From a checkpoint of a small transformer trained on Wikipedia.
Training: 518M tokens, 7906 steps.
MLP neurons of a small language model. Each row is named by its layer, matrix (gate and up: input weights) and neuron, and shows model dimensions 32-287. Each number is 500 + 50 x the weight over its row's rms, rounded and kept within 0 to 999. Numbers have three digits each. A neuron's up and down rows have the sign that makes its largest values positive.
After each neuron's rows, "fires in" lists the words (lower case) most often at its 100 highest values on Wikipedia text that the model never trained on. A number after a token or word is its count.

L2.gate1387:464493446584544416524601547510546510506428540488516493491493597497515494487555553443495395460445448460506493544514488541481484456513521467555499524508522460505558443548547427497530518597542530482516531473416512496456528470519570433431433498567518594547453583440589562539466436449528511428427531435526516517480516511517437481436517530452482508451466529631458433539459484461416480498484494456485566463532470490394502559557389538506416617490533412424459525493491591552480478462555568486496493476491478368528564524456557473541497514590525519509505506506457440529555430600498519519483467456490537493553487483489573532538483602550468530447527537462436523533538591522523460489418482389521463470512492573512466535471490506506567450553449570456487463420469559507500458448575527
L2.up1387:496467466555503472491624562488544544529380495519478501538492619501562448456596544516456455464425480437496482577506500570464424424503532481466466488464575516478516459576470532507475580538537581480481540465441434495485538482536551458398466527526523578464506553479579563476486504515537477356443554407539517494467565512492422412406539525416503490470502493634425472468453504469452498500523537509547484504462451459475498589570405513531438510432529528363466572530469613554491463486474530515566533592536567506548550464532568449540534547600449582553448484456572527416537447553476554570455495441489521480527491430493579521499496623530431441478489549487493538468542566486457487509467520397537419507515477521558480486513557545503588392490464579515513511456546521502482463558574506
fires in: "born" 30, "french" 20, "british" 13, "spanish" 10, "based" 6, "japanese" 6

L6.gate1359:513542451508465455466533501498540459500548477517430499541493480459478459397475564562513429572486485474509531484480503513482613521517496561525485464529535539470550478580522504553452483468479495516546486430423420498532522487509528421494445451429458522447487537565570543507467484423559511484566523590479342505482500519468479464426507463468456523418518481462443525442524515489508582540526518472495633583482471542488496461510458438506513475515452338431535479563460459485488441544397404423450562522529439586474547439521479471475481524514406482462582483513519541630463513451512516504533470565551437521492425466480507545444554473600588511610392515516532422543600442498474508450467420535447468478459438510493533532554484564410559509467649465464557508476450510526434460577471480
L6.up1359:559461468504485502483505461534611503590615431493488476394542566487496537456487565477506545442536540543519459439504574592532508422502502517508460526446516362511577471442523483557467545471504496476546596588403455499498464518445478390565543494478535555453364485430490634553518498425475509464461513473452497505532518541402560548521491499457530533542535484526552500441502570506541543585439461514476499544517541536565517603458580518500422457505488514510550457493591484489490553428463598459459539388577504540533609635583499533463447443555521499498419516493438503470548502457598530470456461560431452469571484425462477496410533475590477507593495553503537548396521465499524462471462543439435430475362466493491538521539491534574527498489546537536409557472413551450530492496600415
fires in: "s" 76

L16.gate1500:504413481454492478510519511568506577505574550482510611449615562525570493500512440498521544558491419469512482549609557513561506539500473514441486560422469546581530556546424510551449467436486605510453381541521438494459422434491585561480410525497573438503522393505526501352456511605494503574534517453495375479526553568459494442462455590428476421480540539423615555488465563523556493488418489577428493531528451427437484457461555516542523426584551496477498489633450480567483488523512474558520435457496556422478453524526434497513609496493507483386435495507526500457587508526467544540489496393500445502559505509434544474587456489465466542433501446489518516605467484522529515538474503511456501543419509526488479534425474473533542545523477555485480466439506423511452456511501520
L16.up1500:575446470431534543512457514552549416409567527489455540461530482552508586562451549607622543601505438502557446607513516571487577470445499580452522521519450493440523574497466483564444485601485498473466473555477521536514441532391587541537490455536477531438559444589576502431461588492430510488520499531475552487476535546470484476518626453529563423411540559507457494528641455522551437536451465572490560551544509430481474551473520489636552502502383470556507488509484420467529502503510515465442488578502442430476506491463486500487498376482510502544446457540458529504483510459517552478424487479454498456569510519433389536445463480526513466517417568494505486467476512480526555517518470494468445498483525568478548479502513492432576603503599577408470534422537578416445523460431524
fires in: "he" 33, "who" 20, "she" 11, "it" 8, "that" 6, "also" 6

L2.gate520:447562475523523500549482500515498467436562463396520375586547379537464485539466471425504573448535533571457510525400586407525464483530459533482518502539450477500396474488557509476581493475439488516462403571609424491565495621543509477530497433503550427467563586494518556516495442509531533364533451577509486456434486405468474550536527500513476520458487509474420460451469500470477573521504450535675504533453572314453491579482478511475428533544458434525547455474534524551568548515477484438482458488555473424552570510494500528545485469500547494458484513626514465529563595557539504486491406531424512490529456452513585478539494420450516459477519577565589496475502465460502471548527504581518479469437550476500445526494482458510498466489637487527477536561557541461502464565537515
L2.up520:509533373588510488472528549522549490472572536437452476507487486527535471649546528610464615500470480481445574438513526446540480548556470538492439515463506479567437490463471463429624460463511475500481395457471417477453491498475511485552621468572523452481526551538524512419483471405485435543516503549472497528511481463476547568480475484517491518492518621435487503516529492470516465448576503433535490431476529378533508526500536530504492506378523451460518399473494533548458511558478325418518517532564622537397482499475484406481377498554475520429484507522555522470563499447488556478544473511497455526494425574436505462526574428565579468525536579474443454471555520519549478575473495529485546469459437468478471498502527512493538460439504515479564547459483471563515521472543497
fires in: "still" 14, "now" 13, "career" 9, "built" 8, "currently" 6, "draw" 5

L6.gate93:481445492446480511583557567544552488531525534444469428560492512502494540458652441471516490517447443584450476390435449489513557492535450472419507564479405516569525575471479449488462464516489447494479541513482608514490574559474494523509444521494480407432508477442413474532479552566552523518501526485514498470485421499508483497467445489354528464519584445480609499531464585510550589465469512458531460522484588424440400439483594515562502484388499488449441512521497521528500506490469524601576469507457518353485565505581513494556469497450506485483580629517492527533422484517495466485470504497580550450474536525436500552500431453541546546460544473508565458557475535473527547583515471579560520568397547539462563558442451530609477514539445389477530531477495598508466462603384484
L6.up93:462491564538572500457534556544511439478464487413538512499550488490443487516516444488488518528520428534442536382495571546525625568473487550371517558508418534486476510377442554428441560494579491482455590385493512472407556551424610508560491493558565410496551502510395497603519463531580511539559472417488481457507402524456499551521460517506555482613488434497578522534556530515536405498459447488562541535497455420457454495510472441490594484420492475564461435510455589502506481509403507470515479521475561435499463506520583551506497482487574508469628497515529462520474566486582494532448483544479562519473472507489486534504472478529434413450469508539577398533472555426572531529492487506502429431480504544460566562415458577550357507492399378514499495465450505444477442505451480
fires in: "democratic" 23, "yes" 22, "republican" 13

L6.gate493:481420481500435499541454521496568508495472538483467498462552520444499628451496523527487576611450488525510481500515427562541494521426455549490519438449465484513426470579418478422505477487479534522423576489513341531507447495406477519511542484478475517434492547465533565491449566548488628543534512492532423504497462540569416480502563537357449569478561574479495466526442564509516508554497485528405512530526563407472388496569414474545422523480415455517513491563479540502512413536451505454517536597501445468505554565503407493422512461477483501469579507542535517545460514474448540496426481490465390444568461599418459492587503511515547462621481417559589448495462551493499511531478493541531540465489498369496577530388595439417562542537516522492445479491562508554496443453539490
L6.up493:437536456454467485516464478507552536575549430554507529524595383457511572444518479526483566562479512549486498443490440510457509565442483461485482488518447461531504513648429427517493480486442536573464551468500549523547512552502473494488465416503527472363532514467618555447525637537586526564493523597430475531523498496523487461537550442436557520551590601520514498499534513509497584498490518484508531551541537382424466425390560498517469640533413519512568573558442397450430399538490451426432497551510542578570431577497465519410412496476513412463532479482468546513503489528457525476451438469555423428552505582479518549602479536571505505674538470454413466502443482520490481564493466532530506460500497470591535489475500480460546504513457552447510482539593523499496415528532565
fires in: "she" 33, "sheet" 10, "it" 8, "hebrew" 4

L6.gate401:529446515510464545437468528531555516484490495401533491508385553426404469416579503482545492462528530583522538381527471543552582556533513484415504446519583509518547567494522493499463437498426473483475466542371423556412409537489443546506478470530497447480356530439521447495446489487547503535491491539433383518442507475466439466419526460452444555467609464462500425528467525459568535462434487485534542559569545609417441548462430568466486562527492412535510559512494520552420543476504515538478516473462433569542520442473456428458476583447495534527472515491562587474509519441437524508577470494501434493483389458455575553560446476508556480511463503489442590459488514587503500550463506464525528478520417579565515539484525464539537481537538464496506416513509468576468417475534552
L6.up401:493387528497433532465458478479527500478509552475528486519480587566440451453605502595627598421504492552469539490503572551437510561447473478473556501536510447496470505401503476381477482551460567444504418579443416474561498510519398528576461479482530477508479519438482522405446482530505525541539408434436507506491512490516445545514505461483532533607472415454536527401572452533551629510486601470525454491607500545478473446471398540370465497478531458571471577519524518469532461516501548551546519575522430620491477494493556410610487439484511489618567483531575457554560472495528494585473514537585439512464501494454571538560515489562528564482486513538479480453581570541549477551445483437506504422453472448527481509453558439524504457504510542519443517494454476500447457547528537
fires in: "s" 70

L6.gate1046:466572524480561502504468492530569528546549489531445508495538486465657451565562507342523475492476513332486476472542518523462524423548445513556575531511530491566480526528576531459431473503419513563501481475590526505485412501497458462464555461509536615555488527529514524532509601500542563546491562504479476464544553511481623426544465552524418497413450501558459516510385537557525554552577510476512546440526460470522507455448463547619477461435534417550464560532559518437431440527485529398560468548487645377421504520526452499502500468512557541525529532479543483515563446496449543484473485529436502459425447537583528546456396448539533484548572473525469397545486506558482522429459495548560518491500450433445490561499445520602451441576431527596415446456482506469506475465536419
L6.up1046:487503552564550541584544504568514570566590494640524508444482504482463539508552561379488455422497340502517507529552473568434443483525452453530440416551626577425483529552505492500459553545503480489429613483428506548468528634451539482527537542501493478528518472459475449540469486427564459507521491463512438499486537473471489521459455489575523426470553508517451487512569495494418492479493448499527495443523617382505457493571541630487519431482526422549476534571525478480489493517501410453585441492446451497556547580518499412516427509492513399473457505546556564492459573513454479510387538511446504471411544460482570566493463481542434568532458537587542502602490462457461431448460445535502431463514509453467499296487520461568553456478475511512644524522505500547491511535430469
fires in: "of" 28, "or" 7, "s" 6, "nebraska" 5, "manila" 4

L2.gate1054:532519464520505499439492509503522476522510470527543447510514496460463495515471545365426508509514541671406443512485522627491524506442416510432505517566433486528501506455581493580539593500571471487504490535477424502471488511477462493496559508356555439533412347488491531573496377519450458514460497465541493474532434570613486563511498550530510357494532562487494545536520498414480559530505503522550503464504505524528532404465515524487478505504503487586480606466446479630386493521543610455506487451529526482434488562512502531542461464501421515487536561442425575621527542555471491442530487514528527507493511494520563464521487504465484489567518519471476490467574503533611502470504506489426490482547477496472555460515315527507526586529498516436405542521407550545488585528531501
L2.up1054:497526623521515514467465476524476480568518514501496467506468544541466565483473478415547498501510423564367489505491612438531483505511521513463474501528618478508499474559446512586594527501505526503450464497505502502544486586586546631507447559492556479487465596587483502419502461553494362586439487505516470594498430496556488514534563556387519418448485515478481441553410480458454499492519508545477501537548478450501507535534462513507426463462547493503477518505566463381522562496459440503509521426452407497512530509542478474492395572553460526453463436496498469416502513576475468547493532510477442501523457517477515495507571540448401436434309485580448548348528551505502473535575502548565485513507438445527562514507445526528510477551558508439490487502487426470504445500516484
fires in: "many" 24, "few" 14, "athletic" 6, "keep" 4, "set" 4

L16.gate740:547465525381426494563498537541496541470481449461521458512547463512530490531456562489516494468518535477533500470499512445503512508514443544551555489515427391532599517418586575452493533507521508555498554457550439490468571472505528574422472470526657501538542516591454582467432379517547427433525475514492477484547617508500492564557575417569474494487457544424520458480410556523509546563430553507491522568518498478445407453498449557567530421450515478528429501495513626515517419450514543576452476475523407452514484492535427483524486416471540539527573591516597533454449610545452516447555465478522525474520541447511536518594495416448501473492514592563479487444487448534410512490509429528466508491422422428481496516562421567518593473469479520502596499438445522567493488449520577
L16.up740:504537495476546436594500578525458491515559487545505476473570529503558478498541469458440395600445425499499487584493528484535523474518491503415551494499451530570412428556546499475495518489550480536430503467477475546554420510449536483416393479497482450536546429472437440472517528502449541549495471402481505492498540566495504493512478561448444343490465591482502507454473508562392497554569499473551532447489553473573508515593569427513552434495502523451567552530514482502504514483426528684426454526572478430534589467529431547567423526531417471480543528386567510464490605451463505561510425490460445485428460527408487474548461418538479456496454418521438525470530516418412481531520499531501479457487534463494451463506551495548520460466454596526528454443502471516436600585518531
fires in: "of" 38, "s" 8, "oil" 6, "in" 5

L6.gate968:502479454489486536474512525483504562486536578436430530475579487563421532481526476428425501530575523542535537571565521492399483412471522490575539470458499407477429531520441512540536521375513516488541493528555498504497507420426471517412535427512503495477480533484561435371513420459528484544563482581418397358487471488455473502536534510456522559478496413454590467466488541457562587550373480487525584531491508541469432530544436439471467436503444578521468516522483521518510499505539557504478424497535491516438549511530505412545518461496604464549457581567464477483579459455510504457447500527509483423588556507551502560541505591476440429475497566482552482434469462513493577479485504469608476474419523465516506538449536498511485441461418504446522594524524559479468370532509588
L6.up968:449497541565467441452513516494525386500426426547466517411556551507511505459514510579515429404431507550398506562527551477453521572417503459545469358479564490510457544602489588472508493505507506533409469513610504531622559444559506460465488512406460535523416490488581529560553467536467534486500479515445507480543476496498494489433506556532523493443562460553563450564451586520407574559424422525548468419467397562446502507429534502429475409491465519547489487561539550515547523459416566468465527443477460575483500496544525521503495502456508488548638533533495567520528476520397513430459472495522566549500455436420521526554462390531431440515528405445492464471495491499498561575575540487498490499493421446499533576487499537495460447454485514401477541450541499552572478496541498
fires in: "design" 16, "mm" 15, "designer" 7, "that" 7, "navy" 5

L6.gate73:534551522416472380501556450537457501506552497525521448453585591479570432610533391603484458505532441459439486573540638485509532423534566457508512518437489511529396523467545497531585472512526472480610487502564547529541528490453497450520407492428569540483540521509400579377432573512432493391517514557528544617468533516577567491421516467525529475488431587550479535456521604494590534562469539547538568527480484427471545537459394587478450444478461471554479571523493459523435439511489556509531406464480513516511486570501516565419485466531471460468486523490435454513482514560418525497428510476461458541547528457503498514502509462561513494575520519458513567554463431495414491574477437454531499362535497497515492517501514486544523499504544440516471543424478567517536478520455464
L6.up73:520603511490519530493542498545537517478321595465557457520439508466568508610466527511550530519494451565526486498530516501525473435549471490491493514514530469535480557392593515487540432590488473593608524511540534445531584566534482490432459432562505463465534563413496585467544540558491625478475466448517511480478363390469466448505501446498509512496518490482469451438566452498533457623455509497503486542442576419495435564531528506541497537510498533561482490505495492476514491450449473505518479485437518535537521540439472511441507497507505458469524538576498534487363437549442534506498456447400507511514563476473422509551447571517568474476567592539503475519538408521450500491620527540552483462529525528555527500512549492560615512541558491488427439449494602551462520429556512
fires in: "since" 23, "began" 23, "continued" 16, "announced" 7, "later" 5, "begins" 4

L2.gate475:472433456508569408440450639500542558438480505563534393482447622483537546437491520571476527490385450504479495497402512520583424538494509520512470521488579523449419526524457458508527491457508490485424566423464472591489528437507452492454453473554494569509524541511565508570546509413577470428443540538487558571536449534472500494375508477417520501465601475479504451507517499475398544516421573477533525492462551478581453480532440404516465462386401536451534498491494549463472455512476551515459511484514470427500553443557606486480511514596561485482480489465592457590618431520500492551487376533493488413508532437476482502544457409505526473480537487480436549478501605533518518443554553403467438530504551475474498488454550539462608488528457609485515493474530462534513483502522517
L2.up475:444446463530608483454536536482509489527534517514512414397440527497580507458536566542503488381501411481509526412553487454474459453562479451534400540430561482466508509529522439460574544553452544526425565535508491578504613554540546461440372485502554523515450520464508503612500393523587457504493638530567424490407462480511456619449473462466498532524511499515460521522466484436494535511487552448512474488527544508507535454491429515578427502409446495408511564481493584506433386528518499465529367495467448476537449495518533546523479514556621483509455526504494478473574476582567421518559475432503543499496542452467492562528550521521470556506515485485482544468600597548492622471478526488469446538481527599517482530496469497465573556493427524478503467452524513510518542437536542
fires in: "russian" 13, "spanish" 11, "japanese" 11, "soviet" 10, "german" 9

L2.gate354:487405525565414510467434442392400639519499547496512437529451464578507430522442618508482477626559476525490509516520520530471479509527494528503487523500534603545479474473454484531523481466505481421522493542467503600492528498550512497420500550492532482595500496589539491445383494473494461480461449448429444539489543538522472554497509477555390468505462506421639486541494458520494519460499406503524510499466452461516445556460532504414496506568540495539464487354579495491529480486507508494471478474492456492484520426439456493497477528549483529422539572519612557533507482472385481553570500444437547639497624453520497487418594485553516455561500558530491547487627493450515385408509430498457585531472413557514487487592489434576491457475518500478454502581527532522387492571557617
L2.up354:496445463483407571486450435427479629478460518516484463464486500491485472495458615456478418563553471497473475477509508528442510547509460574533458499539490576619519485432507460480534529506507479474544490534504449595473532492505532530458428604512523504589532509625526466456324508474485426535529484445520450539501491501484487496522532430525379514524547505419554469493466471486464508468510395438505501473515487491523438469400603520447460540581621494534459491440575540502480476471471550468559501533480490463510572503450363464514521508586456459422513501502539541491499498455421514512550582503414471503513583469543491526518552500530507503575515571490527557487569435557516457404484442491472583618459444528576447469573473495689581479504519471518428533525523515509383523517575625
fires in: "served" 25, "remained" 11, "continued" 9, "appointed" 6, "serve" 5, "carried" 4

L2.gate1547:441423538497458507522555550516525473421491484430530578612512562473498555531427531533550391503414483535520504574417513495449536482431475506453527532482530454489436524581514599538531536487548471499541503474445486530501556449513487635453501470507489610420581463461511477432561446502516486526495490572432470486519406496525473543442612463384516538447616477473533505425441529562407487604497521431544536515486605418579488465586531454491509516390466521442480541469525513478447541492473396480482464566452499507508542443562449451480499458433522497466479475509532569478577487485451468534457473498500457462487477513523469555535465530531600471572465476558454458497473490471427443395608418527559485490529545624515529477489601516511570468521447433517496526536443471564410449532407430
L2.up1547:393533466550462703560492490495480548503483547475474552474471526546513505498466620453508471393536544531577495506532460404446541465535488449447519488535526428457528498531480540379580491551510580490435526547478536519518532542547439584494445436450567511559504501371467482567479490502509456614534589539538445511458452529493495483516516506491479573389495530514619570495446523433566508562473495449519490448569517407528559419508496454464465449479430440500499549536487452566411442540469520415554415586457501448506494572464491492505549526456554480461544471499413469436548514486555458586562500513512567503493446475457563550493532557490500529568489521541440454623594475501412506477472381557484494478491487588495430542496421545521611505462450520494538502468519499556488507502549459
fires in: "south" 39, "west" 25, "east" 13, "central" 9, "eastern" 4, "western" 4

L2.gate639:516483511494496459583513511513492471429422486568489499472512507525466516550492524472553478482497525434501486513540472611495534483468623480458537535377526479494443495485401449458608402515542495481546501357568457493547502424524505475467571475509462472506455494504478496504495351573486410458407441470521512497577403551596460466440538496511487583373540558521455480586538481418479360456489491499564560501577525496515502574503526478487534506507522530531532604490508453473485463492507513487470599570483462599612427472460505537505424601489480500465495419491459521496459495504477521559558545463473675524488490535551419514551514528488490445469501465440544369492569501561519532511516505487569518515495539467496555480495448526499473487481332490541522469525481453518496471512479485
L2.up639:526484593497513482499497492502443511580548524485606540538492507550501526449500508585530476520494477535524483501551389543498533511553434481466506487502461484501422473505502533564489524495503455494487507475481614522587487450476532500522450471520392609543500520493498526511503529468464483523521546508496511511514576557749461538566526505540521431503476439527524505557517487526509520575470507421533635580513392531489504514502533548506410509494459521498437550457493465427425503428266518472482468506456504576631496512470549492539525392484533481466553470472485508490489458500484458542469504501528505493504475489488568510453481540470460529446566524531382532423493487534526490515523505641496496532493464463490492521509524498501524565297391513579479487509488484531477407493503517
fires in: "used" 20, "club" 15, "revealed" 6, "best" 5, "acting" 4, "family" 4

L6.gate386:491496508429584525512470549474447474458581498503497498506519544506507474512606511538488498546355506574512586485509492474479568480368413490572577517448399504437515454409527547412454518425565530500495617615392414490533550570437523448439473470406472514441583481501460477531527565491453519501499508550485519486465497460473447545405503517518442562540479550462558518531400567491565527447408486532539500500454509504541501524459465573529553530465438455390466556526498507525531489421466440547536545551547528562472495513565503468522543514470423452436454498583508551520467523472479490552552363572613439517515495529451505441512534584522574593541417450591490500519555519443563480579523441510498467581421405534470499483477517526444480478507444435506463557492467496625526460486464555
L6.up386:535470499494462531445473528505481511551398552528503484568458474552567450491548495633489554563515548436548524551482536533408503576483526419470581538511481580571466447501437486456495493483541536540541564463455471465426473503426600427469515595440497460486509473500471504462489542489425432525467526514488506548456489544517479488575339502478440426656473511515527564490387409552575506399482478451536427492623427536541470501487446464440455479519539466580525551430516518513496452509528520402518546478559488511488479515518484539562555487469488462561485532528522450524467509506609435527540528437545579487456556535517591445486510510482461535490413621548480438516524527514504533523420463443486492488550438555488566448514582485563478506499482582663516537583359470559526518501441509
fires in: "won" 19, "incumbent" 15, "lost" 8, "defeated" 7, "elected" 6, "resulted" 6

L6.gate50:465474502548482504493448661520518577434556455511508447530465527450558558537573479461558496549397550577552479542460487476513500491327522529494548505442432461475502536552429438512533456486492547442524505476400498458350551442443536469470492543470528513488498413531523454491551485513389530481439530539505532576498487537527479398427488499516445480499521532466536486477450574431514528568546521536453386441448547495474459558535490485619481482392478470438485511549532612616494446538490473532500481485501550525454557434548370480518552520449424442492430501442470526549617458543504498540500489583622551413549524461487554501514472474439499565470527527529486469474530516531492515465600517524510421529468395440523520465492456477513435468532518502405493475439432556609511494506487471
L6.up50:436538544600471490578428569486453557505555478521488479467503443615547462473538540543457492459546562425484528503503448488461404481467570542488533487537488507477468510521395471504545482474546530455540443412456409489443577452509513395415530594543503479498428492529571528437479391488368457579483510457468487596485496499550497381619430493591490481574472521488524488462541505473488545449538489572460441410481453506484480491493585526548464558468502495474462470465543573606590504678480437498528523554464560548518507531437516493521540606456506410495535412478442476528567547487476514490557488602538552480544410519515484451420486507441506527421422504552515472555560512525491597482545587467532476464560463428513474439512495450471452437428525470488504550498454490549532496498530492
fires in: "won" 45, "directed" 9, "defeated" 7, "succeeded" 6, "lost" 6, "preceded" 5

L2.gate217:431493592445466460472478513473529441398444545532519497593550591481435474452600457534562615565484489596488459501461407513544585564507467541481538432447492545530419484470464401436497553565493473543501462569470556489551546620482460505470493484465508534484490495527478540555515578491517559537488590521532477440494443580445474419514460541420481382572488586452534525505388460536440523492474534343556488449473508448458510589476467482584569478548559571443484564480494537580496488493525467504495501455522419511438556390604506571542467541526500443498510523493451544569455416527497544540509441525553488535538502421497521506456463503461512517513431513536432422446519460518464448500489491533576485577487482480460582523452527585478470552526506588435495563453459534514490522532586545
L2.up217:477519537480519563500549451515510532546449471558515523618445547536498461414458474516460611504498487435565436447530471449576614584449513514476553522516539559444601542487393359485549533556509508489530547557544490475470526544520504582463451538522474499548386530510453525573492562480501456529470601547507439557491502529512435393589467558490501457545414530462553553493375469440517472356416477372441443499424465431491536510517485575544455647471526524457414506504570515546458452512471553615489496437523489464465533473524520570604485479462529499529550526486466608477505553483489518511479538529566415539473497541542644545524492563522498517451492603355465519514515547553542524529549556488488444476545413462502499478416411528506548523458410577464511495525495582513458427554534466
fires in: "total" 22, "democratic" 17, "incumbent" 15, "republican" 6, "christian" 6

L6.gate1206:523423479388459464454449529555587482583501470488563487487489540442497569495502478539511549556470567482450459553516446452536583562488505512445487527426390497529471558611485433474554424470432569547456561510482511540440439438332492489537464487472526613417551491492580531479505567571470558547495517562500469511498539427529514504417581534406495537397518570508413490477493505519497497502465480573444498509494525493455392535458535538646418545472458445447468520542446556499397416514491477478525503571591487426507467531540343500433505397499471436498476453541486555607531528458456566504430486474552477447521477545478523533540477484497554497591403442456494465408449505489512529516530508526507448534416523469549495493467585532481564444595508573446483453446453530520487464456470544
L6.up1206:524421531454430553503449450484568534568517413468497449508531532516590510437455437528436551560509535463426535456510459505506536589552527440452459514509423498476425552553487491449506498449461576499498522428566515511495495484434498448484469545507444518442488572512584570449499640605515450591461503564443534502516472482463597573508516517430484483496454562534413523398586476531448490479457479548520549572530461465454390508439527517602383540509445442491552536459466457518462487525474455465540492579610477443577447563515435562475490504436538479485537446503514585523519549467483493481483488440574452510594467572509476488504500583570505482574439449423466418460442512493508533548486495522542490513468525457606479438498554460430556415495465558462486513471525481484501413515487576
fires in: "she" 33, "sheet" 9, "has" 9, "have" 6, "who" 4

L2.gate1001:509488465487583483444525595485455490445508518502447450570574589465573523524548504463590451364460588458559502469511471509467552571481495523503485487422460513511492453402530460498523570496503569468480487476390452526486487512415479521453374422480539518539520502408591511498490455546516566502516527506481564488422541551443491429431560471434440489530488477558507475464510594530500461668500528509454464447542522456479478523537434437602453478376399520376459490529473523503566462426439427471577435482498476435492532391522524524544495463515575557497446521470452540555509512512491499538477496492589462502490492429443477444495477525477411535460483441567490509465590561474553433490576484467473554424525510509549526438502469580500528474498413524561448640497493507536562586576440470
L2.up1001:477512441480476469457593500505547496528499529543521506475452622474442521453525511475425434468431456587404487501519438451415527483547537490484454493580543565469535571495596428509428504483447486464420523496506438552444537612509573451473499512443479432553390518570514437504525466520493476539501477517488458529527509522521458535527501476569519529443595457478505453500586555504465481526570512456508554463436521455328489441573492476399504450446395500398484437486435507597416568505516568419441480494447476481558573470479589490486458562467488482474560526526412491532486512504434445584414432512457540439559496492431462446399474506452521433538520480577597551537474602586495441518438371498566526557475445530463452509511481475474640483437531525526443483419502552537456482442516547
fires in: "south" 36, "western" 7, "selling" 6, "northern" 6, "eastern" 5

L2.gate1474:456430525520382532531417430427520608507533524439536468478455537483490492542480589473532465544576468465541506488439465510465507526504496512503531517474528568564474488416465502499421469513570446427527490560470480626469559500518504539454476531527493530576516465583559406398305536524503429520535448535537447512564523507521438515463525465502433507527497476393560528497492472546453509469484408479483476485509519512556447518437563526486465510593614450482460456460531533550533531500529510520590507461433470490498511472475333456480530465522537556437574552432530505488467515498439512480545536419490507538469594486529481517406526555558444508551550619508524511515591446541474410443467444488481628628484435530570430514591561456592524484524489417521551534509577476487404506514571672
L2.up1474:507409535530335480498456479368508597490484504435503468473496546527481507538407617505540414542595506509536485492478476511557561523572518522497436508479542557531524439399462524478520458480514526493547531545537469595509501483475557530493481569453540527584516502565451466448397528471548521464538416507548435511540561561494476567424530417531410537525489465403551513519468484539439486464452425473494528529510497521600485508410530487501460582576507525467487470394520523428467495475547479551505491476410476442514507547484429474460492501551511533524502521448583568487463522509469528526522534449437490589533600510525461519368614549560563476591547547456503525460546486502407448433507450525473574543509480543556485485611523410580521491509492431479496559593566506435484562543553574
fires in: "continued" 16, "1820" 14, "18" 8, "remained" 6, "keep" 4, "1817" 4

L2.gate988:483507636521501499497500487498503522469540512514547514464581476486522524515493516460562485481484540422521490520525624343484511496555651443479473522566396459479592544467581554567604530516517489503499429522493577498540508570451455517505465504412413541520413402447520452495509548485534448539596441444494485477508493521424492506479543466534488454500505465488507536543541477559509573425479507574473578481463450590567498463484537516451464506518517435461474586527514335627589512481407463472464476517540553538492498497542481507467518470491471504517522569575479470568499588420511585469503499497483445497496472518478593512452499497483312445459450491518497496428502460506596509515573441464578494473532558489516494488522504495488483565540507501494412486496535460532493589484502504
L2.up988:536560482574501504556580494513476513588466546529484486537586445534506438505527527469473439551486489568489478508537571553513430483464475510406507528505418441474548497514429554515498473535463444499497438477428668536479523411467494468507438495566702508469479509479484448471481538544506545476440468482493499450585379398557518419501521424501480453515485564494547456520540475536498365517475489525458581524462482542436479498497485517482591601557545588492517606508532356420490515526425398492515598457564428527549520544467533505497541538508534516509518458418537552413517563513542523496471498491462496488490477499499530496490528545543377453487408486585479585477548464524509485532534477534531504537615568495498439512507362513475490545446517498475551525514480495579503581505499490
fires in: "no" 26, "even" 9, "finnish" 7, "day" 6, "latter" 4

L2.gate1351:509512463505498490488524465512490497393555478466534460610589552446524436524487481470482522441505443467519416473548502425500540481457525490520467527558439508510527482503503583515499566522526497480513485408531441495497508418503612509500458472620449425515447463514491527455503477467497505497620463494534497452477501558336461511497534488462491524523525310529537476543516511541526667512484497579493585413551518477501511457499500498495616581496488663441530558496530483488516492528522423476549491529470613519706539522506518478479485406501501515499507460510534368519513509577503441452522463497472435497484524462437609504519463446475489500461516451456613406476521513500456485484538460509513446555574471502521476511461517499503501403659471481333525492477511500530496446518547527
L2.up1351:562514452438503495540477476509451493419369551470513484529549519495463449526487501475522563547522454460513511486515531427489518514489343551519542471481406467522468534526497493561421460518570476479490597583494504519378490576558443391466554510571397635514541452547486551561512570485488511480451574482523505499595432563495513514444524429569490421476481393511482407426414511510498502503489490525345615564537485543565486377450557533501491485460526577444503540532552516602537531508518453588523588408520421567346463504463515509515517624440543499485500498462506472472467518488495503520517449452513424532504514475523517503515508493491432456575456465525354457574499507480453491530529515626539510450484535546502476502473456515473508534457563498490492525500468522415483403472492501
fires in: "one" 72, "worked" 7

L16.gate442:495429428461486479479578542536551536523513460458570597460512611467571485481584495563537565573506626448568476496460481566450587455486537463437535500429449375517460517490520459448507462545519543488479583446518467576432457553456583515525506443484581524558544566485535479528632528588438610492533525591475514544490509466534497501438429487467534530462534511536437361457523574410512520570464550528469499520511610484522477535588507465463552526472499417515537458501468529502476454457535463495468510443495462481461513517556562476560458407478417476583488521510505528385457538499571512506400534604459381418565487527436621549576438533623535537475549491494484498402548527506452582460510439505534434537501544557476433530494563481454517520542422606405525472440470562504565443505454511
L16.up442:459454482517480489541557409528520533512579386525463519467452555464393469373448506403446516467538515547556475511462574547438566551444554476390403513464605474482512472507510443548554537501445494604492498506429506588491495554577489430373503523514548523538523406543486445411515540567462499456464512473451550488516472532531567535470563535533494432636549523458462480503499526507512439408513391561443446449547556422404470567529524518519427493529548438537530551434473488494557509571531515473549443463499545581487587501436469441431466511399519491432517458499385480407486540467538553470510479542461531525522478569551648469457530510548492528476561562451417471489578444471527497502450515466452525463534463627556445585474460412569497452492515496468519536633482466499539484564549510
fires in: "that" 40, "the" 10, "this" 7, "same" 6, "which" 5